python train.py --n_layer=12 --d_model=384 --n_head=4 --n_kv_head=2 --head_dim=96 --d_mlp=768 --vocab_size=2048 --activation="swiglu" --norm="rmsnorm" --norm_place="pre" --norm_eps=1e-05 --positions="rope" --rope_base=10000.0 --rope_fraction=0.75 --qk_norm=false --attn_scale=0.102 --bias="none" --tie_embeddings=false --parallel_block=false --init="normal" --init_std_qkv=0.0255 --init_std_o=0.0052 --init_std_up=0.0255 --init_std_down=0.00368 --optimizer="muon_variant" --lr=0.021 --lr_mult_o=2.0 --beta1=0.9 --lr_head=0.00895 --grad_clip=2.0 --warmup_steps=200 --schedule="wsd" --decay_fraction=0.725 --decay_shape="linear" --final_lr_fraction=0.1 --batch_tokens=131072 --seq_len=1024 --doc_mask=true --train_tokens=660200000 --steps=5037 --dataset="wikipedia_en"
MLP neurons of a small language model. Each row is named by its layer, matrix (gate and up: input weights) and neuron, and shows model dimensions 128-255. Each number is 500 + 25 x the weight over its row's rms, rounded and kept within 0 to 999. Numbers have three digits each. A neuron's up and down rows have the sign that makes its largest values positive.
A block is one neuron, or neurons of one layer that tend to fire together. After each block is what it responds to, as a language model described it from the Wikipedia text at the highest values.

L3.gate84:521535496506514496532519505500505486496536483518457472513540498497476497508480538483564482483460506494491472490468461461501496521489468497525511533509499527489520512485488464491527518512545526494490529501529536457484476513502506534535454526498527474493485468541484516464520511506503480531513526495503482485532480497564501486506502495497493536496539514506503467511490471463512500482500
L3.up84:486513499456494517485526485474480489484505478497462503484552490554450457503511495467509474495485518494524497427472523513508464500509498472525495509476520535482466501547482518488517525512514536451508510542508504486490514545521459536501483534487501472438504525486481440493467489472489490492585500517528482514515497502517537476450553490518527503514485471492494525487512507494514537524481
L3.gate96:531511505450504526521466543527464501533467453519544490511456516486505552514475477498493480514474468489508494463523543530503471538487486515497507471513453503528517447494454511524538486485482484476492483499558540469488514508507492493543505477511497487550508516522513488502450467540472448477495462494495487524491513488487483492502518509499541538447454451469483536551499497512525503481502
L3.up96:521478497487484515491481512503469528548538507504521484560487493507490494443490488523511512522465516490488491508496526471477469521522486529478490520478481520496482497542468507490536485529519522520556462535487472495490503492486471479488539497482493517504580500505516450491468497529486500514534538493499493520507513504501519502462523492486529516508501485511463547494529483525529476463545
L3.gate99:491518510492500496495510489474504493503509514502528500488517492481474423532562495509512511498524485548533492516532490518484475481458513461464530519554447520526474528531493539463458473502474487464491507496552496483503502429484490476472526493500476501452468477503442500505500495546484483506431492499509498496464483529513488488500502528509525515466480474504464482525479526520521530520462
L3.up99:503442500508535487513497482508521454528538465495486545504546516484485520510554535498533509509499442484474511496502520530491495491470526511529487489490464496514466514510498460496511446509487487513469502521542487505476565465460478452498460497498504536498516505516456455532501532496499494461464495472488507501488491503513484502505532505494518546521478513510497500472451529506522470486518
L3.gate133:468520484509519475504551553525514503496510477526482508528508519485456499510462532506466479555509460485506502509473472537488484490488487489545526481515534521459474496514509521481481489494511499517435470532490493518476522522489484485472501438500514486507462542492497484498520540483507515468522491527466513500519528499502485519509509524491524539476491503471494502462555533509495546479532
L3.up133:512477448442505494469522495475501503505497454478531495524514487501493545497469475540537531513522520524505469500496524474454492507495491530507472472496479496508473507513475478517500496485494491480553550507518487541455545531460476501509507462484536527523476540497482466450498478486530532489476498506479467487497502505493497494545531506497523498494478501505499478498476512556481473425509
L3.gate153:495516538504534460528540519511473476481487503530550483549538468485530506528514530487475534495488530485511526490525483526497552512458512558485476456482508470472492470474475496522482481518510473485499492502474498472449483509533443508510508521528491483503504449493468501530504540533500526516512541485483474507465503502533508485513526506507503471460489492459518494496477467488489479508486
L3.up153:514519504501517532495536488487484459505495509508532472503491487501492469521495503482507492439517529519492507500464517513477482517474488484515505453510519534470481433526486475539529515522533487514505514472516488506520527465525558533482479481525514547476524464475516469490497497515511476516499557498468529501512497507528505505521525493464494517469533492547493495512489524485525467536446
L3.gate377:483511488468433518516545473512518481503476496506519495510526490521469484528466478481519526491478496500531510527480481539508493450521502462486507502485490485523476510502466471561535526476502494549484566522474454530477516519505499471509489485498501517489459515486481463460500465517494507516482496533506532532475525510464507514470515509517539485488512523547498496521508507479531481506437
L3.up377:492531470519531525515535489521490472508481502518538513499494514520469460510479516478492520517499457526479496522470538557508461475481457472491487493493537493475485502488497484549504517471509488484493547474496485488464516485504490493488532496454475517499508517526502499497543478508490527523485525512514458500529521510502456540510491519500524496521512485500472501535526509489484492504461
L3.gate527:511491451494480492515509522518472473475517504484520473480481496478464499471509481488502544498488487521477516558519455494471515530452503519501511483453522533517493471485503479497534486509452488477498506501502497466534488513493479475481481526520526485505514506490501504475500518533517488496524487477524507497504559469493449476485544472530509540498472517469489458484559475513488457513462
L3.up527:505505589520527498533527527523541497540492501516488510526496490539532505486536463540502486526485506487465550494483453513501490488480499501504529520475485501526511539507484516500529492509501480527546492542494510500493515503505494518518449503520530526524492482477541462564463531522501433542480492476527522558484531470474496564489511503476486494482513481525462522486509499516511521494496
L3.gate767:503531501501487525520533476509496493508493498490505488509498481526476475509510476505524480468506520532571521477531478499452488498488512488502533505451464510478497500482480490503493490497453512556555458511495499529517486500489533498493503479514529505471455503527477473494496480521455509500473514513578549520494502503478485442479512496507536524515480518500473507503503512530529501504491
L3.up767:492511511492525472503487496496525467474521497522500466505517512501566490500506541538487498513473519504501548477453469526564521494507511496480505477489489564512509495552538474446556512567506481479522518486508495462525541506488507485559442515527465513489525501550498480492518485476471457487505504466512508543502526525467513522539493472508533476517550491501464515493495471527488521472504
Responds to: Mid-name word pieces

L7.gate43:508466451506445482557490501491517461520501433534502519484510453546535480448523494494506492523447498497491536511527501542488460536520487477520495504490505508499511479473559496507532477536492514486530487505539512528509486482528510468497501502562532496443505509488500484570504487461515437474537541494532532511478474519486504553485526520493532547528465496529498483471549530470506495500527
L7.up43:538456519483504498459500466524528553518480461484513524480519472505480479484506462504527494527522474511529457496498517531483452525557517535512510502488535522511524500488516471497494516482515517529539512551508500531522540481543467475518549484490549522536476488445485481470468498524511496477544509468537503487517518540492492539478460504498488504500492509514493502488499490523444552516497
L7.gate370:461471537468504494523481517486476519468502546488494525453474507484496533488521513504508497492468467571521498509497471554524544481532493501509487440520493496519492512435516525522486507480466454556457472469500523513494485469533453501494491529504481457504494521499521549518526481480518512465528466494507471552518512497497509479475498546507452486481560510490476520523510518505474537529527
L7.up370:522517498479504528479511495479493513542507499464427476564505508476466506500503514474484474484516510525535497530507520507497475474489520475527500503519459474509470458506465510497445492525482474462507507501492470485566516495490568501544462488478536460531511540478517511517482475479485459521500496473530509515454509533532454484513508511447487521466519468499464523564497553486490479464487
L7.gate611:478510466488463479488497502470508535508506478444520499504495495493530502548499499498470503491469495496482457533530510500455488536512477487500518477517455486461480488475483526484509506514438494543530489510504528479504511463513496521462467544514516502523497520521463499504456519506525488508484557504508508503469475470523458479482483532488514523520518455487548471433508490441471490542497
L7.up611:499497489506493543491521487530519528469497505520516482497487532499514512490551484503492499516524524490541482507507472496507463439505517473485489463503528510484502501465507481550496499540479488457470521446507499528526518516467498499507522512484468488484530506548497498498503523503534473504519499449466474491512509534538524512477516476467520558488517513521479515516480488473439540467491
L7.gate729:505468504522440547508507494533500513490509476479524548499514472497533533500506494467484460532438497527480496543486484496439465496506489521495490513511529462499477466490496474504506532560494533481521465520489492543498480508506475544477511512510483473480468521523505519461497545478478519468513518463481490481511497481525422529482521468519490510462504501498482477509494480525483484468506
L7.up729:537499477513443526536510501515482495510480474509479534501469492530496454519543469520479487532506462547490469469517499482505443479499511497539528482488528473446476503468525513458499494507473449493481486489538470472543501535479496534524506478497441500458513518507479465473518506533535517498535539520485465542518472529505455477499512493446519489484499528471470528491517476459503519491503
Responds to: Word-final plural -s endings

L7.gate198:545507509510508490482530537460495533471548556487506508520545468506486467529488483466481524492465512542531511524473518435541520482480493485509484504457482518499498492522516566513508537465533456448491506491519464519477497497505480524579500539495530536489457508509481500486477485507520466518492513507488498519490513507494469474458476514540515525488500493474505492502502508503530462531484
L7.up198:492529484496498519530520481535469500482504466493535522437468523546526485524489528488486506493477493514520464505469460514489524476518514474541486450530474496514457468477484501481546501503513539485497506521508515536532491432516490544492504529499540507563508527492478505506516484485517508489504514506526492516520501485522544503498489518560475509521499475487506491497474529509493528483542
L7.gate239:517523481464506493475469520491487538473516518489507509496541476529502481513455496449488504520489493504508500521470526490505533484464471473540524496483492545496501483506561490511517517487472470476503523475490491502495475509490484528502513525473522567475519474491481512485523473485481504540487483514552550522457510488484476473457464474467501504504489468443494472501494513515519584503500
L7.up239:492527474516543512520481491498514480465533467526456455516483465544495469494505536504503501538530527508478495525519491495527516447509500483502491525544530542514549505527480504498496518463470479492493489457496471497531478492501517531522481526452473510517500470489457502445529494454535486504488528514554484479480510495483478480526481507492494466509516479445507485459511513455507572497507
L7.gate552:462480476508503534544519544500490556523531524506479528492485487486474534524532450481549492545495509523516525475507542473438488471470522525554524546492538480477479482483501508505502463549470550493496497482501484478520458485519537487491498482512496531524457497488486494455467516495483482482481505474502527492499480554482497472486488495510512457488474528483476490441477515539456556484511
L7.up552:500520500501493504509496541498517543537447446493464522478504513477456519493459504515518499513486506510473517494511503480498510515478448499506501539482481503470504509560522486510516486470489473453510524502496451478467506501496478510509517466477480507502518512488488552518523469504467516552506496490520502478494466531504477485513538513521552472508454473472466476476451516467491512487522
L7.gate751:546506509521524497500489473499454514495520537493507529444511473470478520500487530501507485452510517550541501495507438496495505493531514516486525503487491490509575538529521524519498519478505520471520517505491502517459486499502484531525492502528496502504478505500495493532508543470492541516529483487531514540535552520508497512498517495540523497502492489487547480483507471515521542504483
L7.up751:526507506515504505474480472485509496483495503502518495517543466460521497494419472510463488518501524497568518482530490439512501486530496493503488506516503483535515504525490509494507449467506493476491511504484457456545469548565482523533497498497515529525484519511509497438488535476524533504495492522533534483492525466504517511501491501509545504486494478492527519472510513517565523490518
Responds to: Preposition before a place

L9.gate325:550506464518471506501510515497516515520507523469502540523454495520523450477463508429481456495530553489538528488527512495490493523520492534517504539543515521501489512498501479468520520510549453535488508480482512475474480505512546540504456467505487507485509485526455535497478511504487472507453511543483501456493516506539488496467508478507480458502538493472539477518537488515506519492522
L9.up325:535475477517487518468543459518496527494520508526492462449464502474469493537544499526494527510516508489517514475559518493492515547510530526507489503511506501447501473492472525462474556506547509530516482499518516545542461468491515497517492485525511537510479546493554499486487490452493489513494520485504498461474511503471534495510520499503475519491498493492531521492491497520478476513498
L9.gate524:525490539471504457498521467484474526545534442531502487477521498456475458521480511509491485478444502502513527489554513557490523538526508487514514501490479532503489520513481496506480517490503446549502537508488480551534493494524529479522481504470476501492513504491510514505495468495548488487521492496549492491489507505486442502529444518492532541527476506439522517444520536488486485487467
L9.up524:494522453519501507519507474509469495494502520515483524511508472505453547497461524497516504503486456515428511489511471497526513540528490464501497522559469507492503515518487521520475468524497483526474489504501472500501542547517489509463476533525508456516482524484449538448530457495520513510457473497509496491505532500478433492501507498485508543474486494508526497517543518471496524500517
Responds to: Word-initial prefix pieces

L3.gate29:461507551500517535512487524497499494506454440484466494497506472503547480475473480492517480514453539526525515446467527486487506472530504500501508527491484506507499492487454566555480503492487516507477503520507504469490474506491564521517473486520523464489514478451491451512471515491479498491485508468525472540502485533491474458488494486459536530527555505464550511523530452511507548528508
L3.up29:480510540497527517511472501501485475510472423478508494477470497464497454509506494493489501539487505493517509463511494508451504455517507473515475544527475485511503486470456555509519475500458509530475507513503522500502466533489505474494494465483521472510479454472525468544506521462508540477497501476530496537512502498472518501468519500491497483498540500504547497536522528499503526539476
L3.gate56:487490480538503511504500485526484453528504521543508519518527513531499503431536527560499494506539552503499509545540496511472514534509476507558476488545546488462489524513511505525518537479536496516524480484462576512501510471517505520521470503496502462487522467551507518522531525520497510488495512478499518494507509499479503439466491485493435478533483472459474479471506499474523509518512
L3.up56:470502481494529507492479501517500462508508484508496520499524543524521498514528516465527502455519492473475445507515518526468509562493502493512484468498455529531482467448499524519481518506461492554499519494473426480514501526532477517502514513488520484482527498455479506482500527474485507491472503436520485532499497522512504466515538484531489485453465486503457517478516527497464498472463
L3.gate154:531499552500493535502520483465519461511485495505497442546497482508472492478486491515497509518495515514485498498480498457550453483553539468498510531483492529455507492495491530485511522537482538485493490513488527481511530442476498472510502491481545484535528458473499462482482498524519494483494478502464505539570513498469498510516504543489467454490491527494493475498501441493553487517494
L3.up154:486506511494504514502486514504498470524504439518487439557485442509521441508475517536526539494454509525487494444511485450523481514488503467519493468548492493539537477495462473481459461494483478459466484476508508507528514487539502478530489476529469508507506487509494504469521486514489490486480495535518493483543485473462517474537536495497470490492495495488511495455487514490510520485500
L3.gate378:493491505477440474540494454515467516449513478527483480506495480494473489514508473488467481483468473513498536480498476505559501498513517522506508518524543522504529503497478468490509504452493478500484536517560535485494459482491533499540504481491478504512457486483461528519460526500537570511492477485479460494487498515483488518476424484493504525502505490467543490492522531494506479553527
L3.up378:481524473484554521498505486543517527460501466507557470505454486483512516502495523504455485480515536489497526450501491492484509538510504512524494518496473487514521513505544483505462482478516519547498510521521493453481510426490494549487513525540493516492470475475520472490517477529506540462461491497544558492503476528501487510494511533495526517524507515485503518490482509482494476463481
L3.gate403:475455460540495465464542481491490521498515508509471519469528491466480504491486463471471487476447512563530487488514471522495498462503489547513493520532520454527531493524498491488532507500490464455497503502502492457504490469510484527484494520490485517474545538497502515512530494514541505540480494511487469534519510508511517513502501459465500535482572484455510519495516488467529511500455
L3.up403:472507502501507461523458470504540495502516569509527503465493513483518488500491524501489508534478527540497499465519513491518490481486492514543489502482483461495486524525502509527530502510460464500518524504560530479499443475534580498490489491526509543516516496508501502491459495480522484529513480510476516500500468457499493471472491466446485508484506507501498468561483506462505534515481
L3.gate434:490513487497488519533489523515490488517540462508523505484488481496481477470473494476477511536457497486459511514509520538545501500480526533495500497494487496523456491480496498492518490518555545518474525489490547497522507467508512537535487548489500524490557510485518472536533498494493498478512534469446507498559512552522523504452467493488530523480508513537492486516455502500501537529473
L3.up434:551451520505501493511528535481470513529483495534557508512495508514493513495499449495489500494456515495452490493525453503538488479461479493534521502487449489502521501498504565501531461515498447556518448530525505469516512505497493534533493488523489513538550481483553472467481505534540500513509516470460508513559499475495529499499491462506491530540497486513494476454504496503479442471530
L3.gate515:479494457526520509501514517483479520509520487513516508502508466453487489510518472466514512507458544488513509509492527521484481499457529499476518485501523542526528488538502507508518540496546507504506523541509492486525449471506531509503543479547527487544456514511504489492471488507453505492522480562515555485472499487469515516533483507505494527455496482495482500470473532518469483487501
L3.up515:527519487484526492523524499483534479490482516494544498522503497503532522539538514485518490475496523467529524496522492547481476500479484424457530496533519477492486500534496533510494498487507496515510504511463472508502535487508518513512503501492502529457506467542517538514517483505536455508524470495507521474567514465496496518446485527523506473472448462574521493509505522499488529507499
L3.gate516:525492514448453512523518479526522488488498511491497507520490480508505492534523477516497473479464504490463496498457489455494536492517511526540479489499466509520496528517496508493515512512524547473532524499504508452503512523496503499435492478537494508498508520493487473516509513453454508497495481483535486574511521504535519499497528541521498490490478531456555488499518492529472554519546
L3.up516:513562471518483504526481484533523547504518499516473474499505486489468467505490479516468512545515556508492475488432514517538512494515479507511514504517498513481516512496493487515497494490509529537481507519536530464545485529487541520489471499482530492430536516487452510537498477477506464524509498479475516520526500461496487518520507537478497493503517494437518494476506488507481491550535
Responds to: Capitalized word beginnings

L3.gate129:505519500458517516486444520493494505495540463480491480454507487472517542549498518490512524470471499473515434498536541514508505519503484504500526509496492498504486462484522508537503456467471521452546515562472558495512496539511529526489511527487505515481511484516469498485509495456525497507498488451488511493478478550494504488482520464526530476502506478488526513504524478551493489514520
L3.up129:509511510496459552523465519496519505448529516471509486513452500487527543500466542512492469516481506500539495470497499455491495488508522547510497478473536509530493455480484517517499474536503535499512514516488560491478513482519517550501477517510502469508483512497511491485525526492499538495525525464486496519490492517483491462494498513538513463490525493490473522471483504481499509515501
L3.gate137:500479484523466497526478526503501441513509535519483477505496487520510451528514491513496535491486448489452483502529512466494530481486463427558477532470524479506526499480504493506497511524483462511537504467517495520471468543482510482511508491540515513503509510512497556538510454496501487499494512532526508502523447496528480472523484504499491521479540526538510497533487530493462563489478
L3.up137:518490511536484525527504537525503486458512535491468470526481510536477490538497478543488459503493509496488551523486493543496494479503574523494490486513538510531482494490510491485488490523452450502534513508520535486538525456463472484494496512496528559510502441560481429513506497502484467500511496491459460531486480467511525527484519511506505462513525494529463497480531513479475499472529
L3.gate197:580504508477541468492482517549493488500533505514470480483494474513545521500474548480481520495510485497505460475474520483510504503497540476524469554505485469535494483509505523492491511499469530495491456499510519484513496483504480502469453502502507508536500521487469501480533432482493454503442541528512539505504500508547492540499498547528543492518555505492465509542499477480510532545502
L3.up197:547497466487545432486504463493524447502504495492472533506462504490534519492520489552470519542499498500481512540507551514513476480486527498510511503484513543536476517500471522509514518507474486522471446501494519555509464530504483495485495536501491543536521471522461485522523502449487473476424542509503511487519479510474507490527496530517495503509496511516508521520457482469490540503549
L3.gate199:520497497496479470482495485501500497477522497487503491486481474524498526441512525500485516523496504513495489477468487499494525479514521535476494432517497464472479559492500475514456530462484454475497519544496544484447531518524470484501479502512508494481466489517467470520532520454481510500486539511486528486443491504549487479524509465503466500455544504494514527516471486484500505482509
L3.up199:517442525514484463458484510507545496494483465498513549454486446520491509528490481489496515506500538487488490475498529457551522475477500470509496490520491531442472553495502487503458485523465474518474480466500514545475514495506437548488497510491511480480518491512454473503518491506560507558462536519527511540484526488488461432473546479563447501514521512507478546478495444458477493509481
L3.gate281:494492493518522474493533525517468502519520498503531511478496502464487484509465468494520522455477477528536487497494530463513533521486458489526523475463481522502489490534488536521483485533480531511493506463516476486504474519508517521454422508503489484490512506495516511511500469462505491566451542488498447457431464502506488511483528514507487494538546498498457482489479491497463488492554
L3.up281:479503516477494486501543461493517493505494491502500449477507495542524493479577520497517551504501472478505488508469471457508533514540549523502521535540491496512475510471495485497534518522525524488515554485512481520496472477496486508489503491520463513520493551517488477492546459498520499498544551484471492449518511545469472504469475502530527515499543501495461485446485514496473505496476
L3.gate326:446466484452460502439549490521492532495489442497478482483462511555518508537441517483450517505505514502467491509496513503494469482537464508494554571564509504545475506510514525490504512467487500551522485454510493509534483518500468468476507449541500537492542531496472462484495494480517486512552519503511518526521504500505485512489508500511511522503514508529508521516509524525506505470487
L3.up326:508514460492512474512501528446503517457510478530517486502483511473515510486477511519488542514513484522522553525499478450538492512527422518505501486489509535504526506490513545524515475480493513507528468450525500504455509501528514496519506509527505523466506490505496477489515481498530508511500485504495507457511558496453477519527503546481501510536484554472529484514482501520491503488500
L3.gate499:518499515523504502529526492533505491516475497526496497503511541509496458507477503471504569482509493494512482494515496508507532451497509460502466507506493525514503470475513534479514495492452465463522456511554501513512506473468470497508521579476502513509471524513499492471505458476519488500505459525504504510491504537507454482521503528482527468448510504491476473493557494488549562485503
L3.up499:477464531501470510488497547487486479494484474521514517513509506582489525496501479524462482464480486500524493540456525503452538489464522523513541478521482485515519454500513537505501501505501515475507502523555545490547528456514468530498509521490511487484493526503511533484516504500493477481483479500507531528451511525520503510500531487524480513494525482495449528490501497489546519499526
L3.gate547:527513502507484485465478512501483455477460509475512516512572496488520504512527517475496517528525500476480506497510551527501475495495509533511506481510523475457515500490488520532474502502544482475486490489541544556561453510478523469498523457471514526480504474491537506517511485510447449484453488520480513487483522542535535567533471498526493513498512476512533535515500493490461500523516
L3.up547:499482487548495463498479504511492513514458513479533495493539508448529520458484480469499528483479494518520507492529488512514495515490521509509486455543518492499470483525521492506481481497519500538475517487501520479530517521450543529474548490522523519473478456503478494511508487502468555541475501517521473485457482479518454462517491486464486502484483481528465502530495542521526489510505
Responds to: Plural noun endings

L7.gate340:506538494535570484512525542578507491500448510507506487477521489519500509510494503505503532469558497462511522489492530515487503498549525488495433507461462526488499533504484511498518499476532501524518471502471501513472472507478499521504502494541572493562497498507474528526496516478440486519450500506545502525505541484536512504502522535533488465487505520545508494501569527512526540519512
L7.up340:462509522504468496501543468479499500512484501467524490451498462488449490531536469500484510550500455500454471466488495533467489495494489452514481523518460533512545450526525484490511467493537501491513521469504474491516494491493504512517502470543493505523465500490515493524487483563483483506487514553500526480475546481512494500516468477516502501484529513477464502507532479504500473524508
L7.gate407:491543487477512498479536520523511500528485441517506522514562494452530538502494459508512506470464490458475496525464495535498519475480482495490463518535494491458518514508498520509486523527445518465508519499468482521517490522476514513505516507502539500571474461508501517501468493482483544525478516514549538510537549500497474498485517520514495519510493510526535509489506463494530501478465
L7.up407:483501528465487526525529518532486489465485479502517520484498504510476510529487448524499496507504484491513496492533525467483529560485493526551474552553482545535472511547478496488505482486481485485502477512549521525510500509511497508499479487532493525548474513512538533537468484493513512493504555519484461515473530441496508483542470514527523475490544483495499513513522531468488525490500
L7.gate758:516498494478488477500506449538526508493493496526519450455477531498496532511491508479523513527563482499508527504506543495476506507506523463517455564508457490517492482479478537508525531523472529481496451511497453509519471464504480469473497451565560506519526426497501487505502514493463503521485509494502488500480539498530476511509493517537539502485478530544525453526514483493522480481493
L7.up758:488468504511482504492548507531493536480474469499527506464493512520515528518461477484499540472514506504476492511493526522501457513504538495527487525489515510502485491486462536504515496520511493472504490508486486519483456491509469486467526480514524473523522472539517525528482526543491505529488508519534484499497550512565505522507468495501527449471524500536513503512515495496520476507504
L7.gate760:448503478507474507524499487505535529483451494491491508505494531482482531483507473517501528483559510502514491473511528526484500491515449467454513496504452518451519491503437479507506524519500530495506475518495510509492493506497477492555496506533513477517527510483504516488496500506488473495478476524526452481494521522462518498527473505511511502532482498530484544527492537491493542479491
L7.up760:464525483494484529504540534541519471526462496516482499508505486497493552533526466491518499481499501478476551482488522495484459498479524505487479509467507533529497467518482550503523531497495492557499530492469530515455502510513452504458470495519522511538510500526521479504562510517515498486511506540556515469540506523523495504495453469551490481470489521507516504509546503461510494511526
Responds to: First-name endings

L9.gate146:555521490485484494490483520455497521485480527485510550516515457556521492478503499541500484463542486493510557515511517496484515517496471500518528541463521523556515477455495483513513414498519490492499496443497475492511465493494497522536472502484473504494492529466525535520526513502561530484523520497453518534472539525504483525518514512508482494457494507481476483520493498495527495537502
L9.up146:477503476483487521477518501506522478497492434535507493499494513416443517509535461484492529467527488494496495536499532512503513519486509510486522487509486450467513503480506472510532500515450527423534490528493496511533542494491512517525547498492524532474487508524506547525472489469472481493452487498511487501497540501482466483516471533451499555494524443501529506488526506502530481554499
L9.gate662:485498472475509473473529468537528468467528528483493540504499467482462545537533511530478483484504488485492495492538489499451461539555445510529503514501478506528531505488451522537491525473487514484494456484518488527520504517539509528532505517582524509474464484493501545551511486479500504517498476527505510493514484494492503519515469518485553497484465499478483477518475489467544524488499
L9.up662:486499529462501471506517546496525513505499500489465485519462505469524504531477500475450487495486464538504550450493476491473492496491468554525478548482450508478540527511458498471500457535459538520501491504524509501505509532535533520555503549542488513469484498501564478512509458510466498505517492511543523484546516521472554485519483493478494505498488473545491486506506527485493487478528
Responds to: Surname word pieces